{"num_hidden_layers": 15, "hidden_act": "relu", "tie_word_embeddings": true, "init_std_up": 0.0225, "weight_decay": 0.06, "lr_head": 0.0126, "max_grad_norm": 2.0, "final_lr_fraction": 0.1, "max_seq_len": 1024}
MLP neurons of a small language model. Each row is named by its layer, matrix (up: input weights) and neuron, and shows model dimensions 0-255. Each number is 500 + 25 x the weight over its row's rms, rounded and kept within 0 to 999. Numbers have three digits each.
Before each neuron's rows, "fires in" lists the words (lower case) most often at its 100 highest values on Wikipedia text that the model never trained on.

fires in: "s", "theater", "theatre"
L8.up133:515499471553503512462495497512467505499533493522524451517464522489584442500493477498528486499506515476477497457472469449533483477499486510515435464483462462504480494440559478490471496493509513499541470488498503544486526481528490515511515503517491515455547517539511500449480467516506543519545497520547527490497509485497515522506523515536499498453485494519492522507482535531521557506512502467508473481508501499497460537488526524528479509452503517508510477534508508486469502544504480556464512492504508492455496488512469440507456467515472510525475526510472524502509511494518515512458480516510493506498513461494518496488507513517528477493492494462497504527500479457485521480530486524532493520497483518522501459491523517490520528488506540481488526446512479452491487534513518

fires in: "s", "national", "gymnastics", "athletics", "aquatics", "athletic"
L9.up737:526504496507485485484499463466473494531535494471496440507471497534534503522488532513500502486520498474497507477528491512494486506486482559490526458456493468493491491423491490496466469518547480465498502565501499496492518505541513512513510484518491515434502478496529488459455509483511493542537491506496486531467516536502483493512540510500528496473485508447524519480487492490468505501511513498554551530514465530506534482552508512475482526490504460505506491534534525501494516475503481492497494487527523463495476451492489497545434458471452535547521515523501530510501518499513510443524534535527517485499517508485510488534483528570520485499478479446502502508530473490492527477476537495478454509498494505516498496519484491484504535489480460504494521460506539499461474477514509

fires in: "for", "forces", "per"
L4.up446:477510451532475520508508516498521463493492482542487524474502496548497470525483493528462463512516477521480497463498446494495498457457469510511514525508522462501482495441474546493496512473519506511528560469450522561532504484455495489542513499516491525509560481527504460454515479501492482545518520468509522508541500555501483497478512501493525455479460505521480509516517509544492484483510492503487508517505498494517499479475502471488499475527495480523465511500501488508492525513527497496511522506500508458430492513510474474499484479517493517515495524515501558484489471500479481500471509466487453524499508509530492520491487478520519512518507538495487489535466489514511550475558484575510561530426499481505494493512501477516453502482535503490481505493453480516486458498528503

fires in: "new", "for", "at", "near", "over"
L2.up343:523517524529551485517499498489508487533498504518445506461514536513501500508484439535480553495518506519487479509478491489519442500486439502535461500484482468492502496489503513476529511510564500478549503483460519530538474511472500522489490510486501548514503571489492501487491480480491505506529528482486496497523462530487526496478505513519513462479482496496503523513493555507555472440478511494505541505478470469448487478537507493526503510519506499543506481457508489505502493530492516550484466534518485461451518521545479482523509476497494529512525483501505499479506510490505488447483521519459460497548528473517487459522532503511498534489477490469508505458465561477485546517480493515555478501465495517485461476462522483477505496514475501498536487521498460482482479511513528

fires in: "a", "affairs", "of"
L9.up667:481484541529537474492486509474514468481490476499493501510475492493473529484474510520518533472507482451467507471506509481539451503482484508546463512489461488495482514493541497496506508537539519513495526495498498512426498529486492481500460492515471502477511490481504509478496483541485522493544522538510532512494487531498522519470507515485544486451434491497495513491514524539532457553513524482457494543483506497487502520466496516505500510473507476488495497494469522516497540486509518496539495500502511530502490490486510521529513462503478483459539511461510528533516443517454462460516460514495528515516535470493526487475520527516455511550521506457478515551463502440525544537524458479487496532458491478496549465527518489473533472483490496465520470474505513459512518487495530

fires in: "that", "although", "said", "where"
L7.up5:488507488536517516524508476504522524516502486484515460463460481527549448529468498492475499477467501496508481480512500486521505499501501482475506513502517491472526489509509472488461493521478513500480535468545525521512535501530492484545526474561501492479543501512510483467484513493504511527464487533469478491484533475490510488489561500510508461492447530515484492502494528478525524481541490499463507494514500510522461539471502473500493466500524486494504474490440489460500494480475503467483493456514506438432468461531506515471454517553540471472494530536532570486481533525508471505477510495500467504539515498500496526520486474484479496524513529471475509507534505535509505484543538532509567491489487482490553469510526484491493511457478507486502487519474497480484470557516465

fires in: "this", "same", "techniques"
L2.up27:505461495538535522524495481495494508529482464489468523516458524500521470454516496467554515496471526475518463512473465529491520538525508504501475511497485475511494468470504491490538504542533527515456478462504495522495503522501511533510497513514540506524469552488448511529450517499500507485502480505505509497525512491515495501520509510470513489528495498494508497475464505506511518488527487444533492457501505483498479521497521478529495527428514478473501478516491519486449469517452479517523540513522505485485545508488500527528480475494453551493505534502447537507498543567528511486564496519473495489551525448516504493498501468522499473479464509512517521462486479483507558517512453508521489498491478467530491479521482480486449549478506500469526466503500507539524465492514466

fires in: "time", "place", "match", "times", "matches", "club"
L2.up1012:472420507516550462470478482528504481535503475497461460496471490495493513464464512498500543459502541511470523522514515467539467488471506483517456533498499460488461491477463477487566502469523496472520536501454475504506517487495489540525479532552507505494487484470519487508533501506468467501487518488520522509569507485459464507528490501525475499477425498474503489527494494500509544473525503490465565510455494544491484493495515463528501501510538488487503489494446489446491537533498487513502496455492517494520469520521537525532481457502500470495503476495511482516510541528484521450518500531476484493498502517481510548513514542552479512525521509500507526512524512510516485505540508548490518499500480511481490508502497494486527487523474540507522514503492457517499524498522515

fires in: "for"
L7.up295:490449494493480534470538494457521484513470503506469527509481559544533490500486454531517490494538510491453454455515479497521501516479434514482474477498470514538509471501484501512512508479495497468526546496537484498513457497471483476527484513471486510534503492523495518509469502493495535465476505488507509485514508519497473470512467501560547487480514502536453509519473502498496496462471517487486478495531547489522524464503500485524507480480497505515505515456485463543503567507483528535483557486509517457473515478522477497525473468515500506496495527512466526552520484495484528482526496547474479512504500472485500495501513461512503511527468550471513500503424516495485493475539540540508534523464547470485519486526502497488493453494469509557525504515472488498488495490536499

fires in: "show", "about", "games", "game", "cases"
L2.up834:465486510525454495516513508498502503525486524495516489481485484498526489515489476513554513494470488509514418461468493509493479501515446494531507520518487508540437481547509491478510517470543467492558515525528499492462535446475543535502519488504492500541532502470492525517484483489511491493489524497525531480491539519446525524530517508519500511494499504530517489479465538446466526472504476525488510489506471498510501466517502550490493502523547532471504515473498506458451550468509521460431520522497456457499485476504488490541509499490467465508504511475533496562513506510508491519531464485485471516524514472454488480499468510508502459498520527498515493513495519489461501515501504495509510519517536519532535486490530510493538462492507465513521513474471437507480509501534529

fires in: "for", "new", "forces", "foreign"
L8.up626:494476479512469469492502490512522489526483523556518521490488510491508470518509483508499499477484516478510482485546461469512512527503436538508472444490515502517479489491527530482467499470471500466501501478504492489487497531525526511472441518534473485519464495513542493500516461553507540485503475508461516465487514508510492497488537496523546450465520488477491497473535522514490487495459515497516504525480523484521504513459506528545516502493507484501507510497486511468517528514515486521495520473481514470470486493486486464531499459508440488501508489542495465499503462537475488512532452561513497521517500500462527525518489525544481455519487490486504514530496480486510493453513503512522508533518495478524537436574526529452459470490503483467555510520449481507507504490563536

fires in: "the", "a", "they"
L2.up762:552458514479461551545499478474506480501501499487492493509504459513532512529492469475496473493514478475544516544520481449518494499481475506525479518481489488491517478541551544522503529494533500538478547428503493527510541515535500485501502513506472487492486516505509463478473493490486492463518480478510554481524474508496518547514513508520484532477473493535517543521522527482494482533493531522483474499455488493473478528499496498538506492486481501477492475500447498508502534458443527527475511535484523516452533481473495522525497449523475463483454501513507540508509480486493487496552521518479498484455520472521481501509494510469493478507501486493489478519470475444459526494534470524531464495463488503544515471471517500475492465438511478499467475462486505466518500521489533

fires in: "as", "a", "with"
L5.up190:514493498474503511490464471461495472501532533545531464527495481500513520441506473507486543463495473532495538524521510498489545517493521519532458493501446507525489497490517525493498512504528497544507508521482519498493483493497526522502474479552515494484504507492514488478506508480499503472476500488481559502474483449507577499516499507529520533492495509468516579484495528458481472495512519476452498515520511511513463530515453513552503510416493467492489447498521490498516504471470494498539484503566562483471495518453562523561491490494540514484511493514496529496509478509508473484557474480491492484467515520503519463510488517481459482506508491487488487471506461510510514554532501491511518507511501467507511515484532486465511466485504487456483504510503480486484504523498521

fires in: "by", "at", "where", "which", "what", "as"
L4.up533:489503547536514436494505513478510547506534536491489489525499477518488524471489459472492504477499505481500509495500473497502518513504504510508496475474445531551483548506489519488514501495547512519489455473470525488541490517530483500497489493528467479499492509497460515476505506551492505503499489446497549493456506468506522517447513507549495531524542497504535548457502500525487483490488484473486535454495501501453486500507517488479499560475524499502502505500493467525482497499424541488455506536503499451502497490489498490537480529492497489508528486462521495518506487477452471483505520438494488503490525455486501481472522485529457481504470483485473529492461453486488509523532489510511552493544514489514566512509524492483463526482482513427494525521515473521505528521499472

fires in: "games", "match", "team", "career", "group", "game"
L4.up603:489462535533496511502473504500522479545483493512508501471492528473487494515458504528510515498550537525513499512484473488509503489505480497508503510482526517526418465504480501459515473482568509477554524513497453489487526469456553522493480481503452471492483479489493426488476453482500525527477506499535454478526492533517507505546525521502531471486472515512475551523521586504524475506484478468518508500485465495471494513516510487513465511521547504481514470500487506512496503512496455506461525477504499450550487517539495463560507481488498537481458505516506482532513468443526519513534486489487491504493507508454476505534505516500505504535505530467524496504492499500492528532462469541474519511472508477513484505512508534469512492508495492465517480495500519514452485510511490

fires in: "a", "most", "an", "other"
L10.up738:550537531498557485539462461434497460515564519469496479516435550512494519463479516543483501497506485487484508484472490492529501492502480493503443506478508497503516484489471498518494495483505479497517506532493505525519452506495497515502460481491542513508507504482480457516498529506500484533497471513464511506527469491460489492545465516448514519513485499463572525452494490538528506495542516516510543514488493500499504516470508491551514495488573484507491462476506479444499493489502498507489527501501513491512500550474533481503494507512477513529498508480508503469533507525484494477534449528473502499512521545431510504529486513561509498515431516492478530465520527506493530509491504537515534464490488455521494486513512495466505482498502529504507508515479463474507469485495481

fires in: "with", "for", "without", "should", "the", "can"
L10.up942:523466503498535500547501480471511468480504484477478547536488488502485488453463491491518495500499522482545474486482473463499533531512467547513486505471475464472462460543530523490506513493469482516511529478474484495481515527531513492508458513475516504489487470534525514475473473526497532484534458468512452487504482501498512522489536526523506456489525511571532523512470504473499486433486525492476516512494546469504517499488494490556506504480508491506492478531464466515492523442501484490496455513536510504505533497464476483470468490493511499498507501511503541543490502502455501454535536514458490480500497456514501471511504474507497513480467466506506548487453501496521540541508502562509522480463533473530514508514529480507487441526504459501540501464501534463516496507516500

fires in: "which", "that", "where", "said", "2020", "2026"
L5.up796:547483512536542500501473476485493525537486531487469484499490479530478469514529487488480480444525500486536498478516467536501471528503477495498529476499514481490509505545488497470450514484541508537490491495474461503492495545530499539490498486509449476465488474488507499488531500526508500522510499480484468482467521518514534493482545512470509501513498509523511529462500526520522515443480510495503494506488518514488460533493502508468493505485548487488532480534458524521472497497470470469524493566506500484464458541538515459460466525477498496484476505454524495485522506469490481506483528507481467501485515500498506522507511498530490463495493497513452485477436505508501503530511533494526542472518467438552497483514516480449455511490530491487575508554503515448451516523496490

fires in: "as", "including", "asked"
L2.up204:499534478544486502462492503491515517475496515551442471461462496458506428486509496481481510533475457512472459499510508489501509518522455466469511477461504499489511521513505470435495502475511489567502544476481520471482528505522513530564487520488487509472482495525476498428491488524500511545505495472508504507493482492529493519506479510499522511498465502518465517483516487484536504479507493459483512476510469508496466533498460542496482514483523485491505506529477478510478505526480549514486525553510463482516513502483510540550457528485493499469513509568490458477516483494494517501483522553516463484519521451489510515502511473493569475517475504500527509482495496492460515493536466509526552511508483512531537485520533502482492485529506509455483465513491495469491545504494495

fires in: "such", "this", "following", "same", "including", "appearances"
L2.up345:541453506557533510525461496483486427539478484524467506502485529517541516461469494520504513528507524467525497500455476475490480498509515490498520501510486526473505491490540489488563490528525516481513488440529490476514540499478499510481462522516505516472468561504501501484446518500482532517448471485518458510518484489520549521472508508504512512499511515509480521566459549528479493501526487483491527490481482464510477530512521482444482499462519490515495449489484476500487550480479518510430528544490501478531490534502532490541532460480478486485507503533483527503536502516502493486559531481484467501485524483513466499496510506484483458538505500493475511504508517463480491502518512498524502507512468490478504476503506512497482482524479514533544504430505534473508526497515502

fires in: "such", "who", "however", "same", "what", "that"
L8.up777:548495516487497497512496489485495491526549509488426522503512522509500499459506479512511462539477471427532475513496487461515487519520444512497484520491507452461525449506491489524516510519492493482476532481526477461494528475502491533540473488513510464492540502524487473541468489517524478520515473449488513509498467486501543507488510514505517460483485531511524492503496482496495522493513529500506504486484486533528478544474520525537519508462533473487485485482457465486468524547489474521461536541460477506477526511510484476489498477526525521519470548512501509504477506540520466498513510505490491511447524435514480498503490497500458495503427486472489543492529489489472524479502506529511572474496502474531513517509482473465480497500508517508521478526511512481476420519523504

fires in: "for", "average", "making", "pts", "master"
L10.up483:505519485520506471462520502479533499523538552516511521476456539528514517515423494481488534470515519506525474499484518496540534481483456517491503459475516511533496468505517520508497525462483506511499489511509480511478474526533498484540469509486483503506534464489493487463456487499477503529445480480500459471520441531480463474519520513498485509469506497531485505475509525547479503480445521440457522562511474493502471465479524516507506487494487510486487521509465446538512555514528499477485526522505505498525506520504502460516448454509475519521533488481485509508523430516500512532525519473514480517480498475481500531532511508473466503563492481488531517481517478459501496473523508554533503496497513502539494518508492525495497488530519458547508514520462508501497495531482491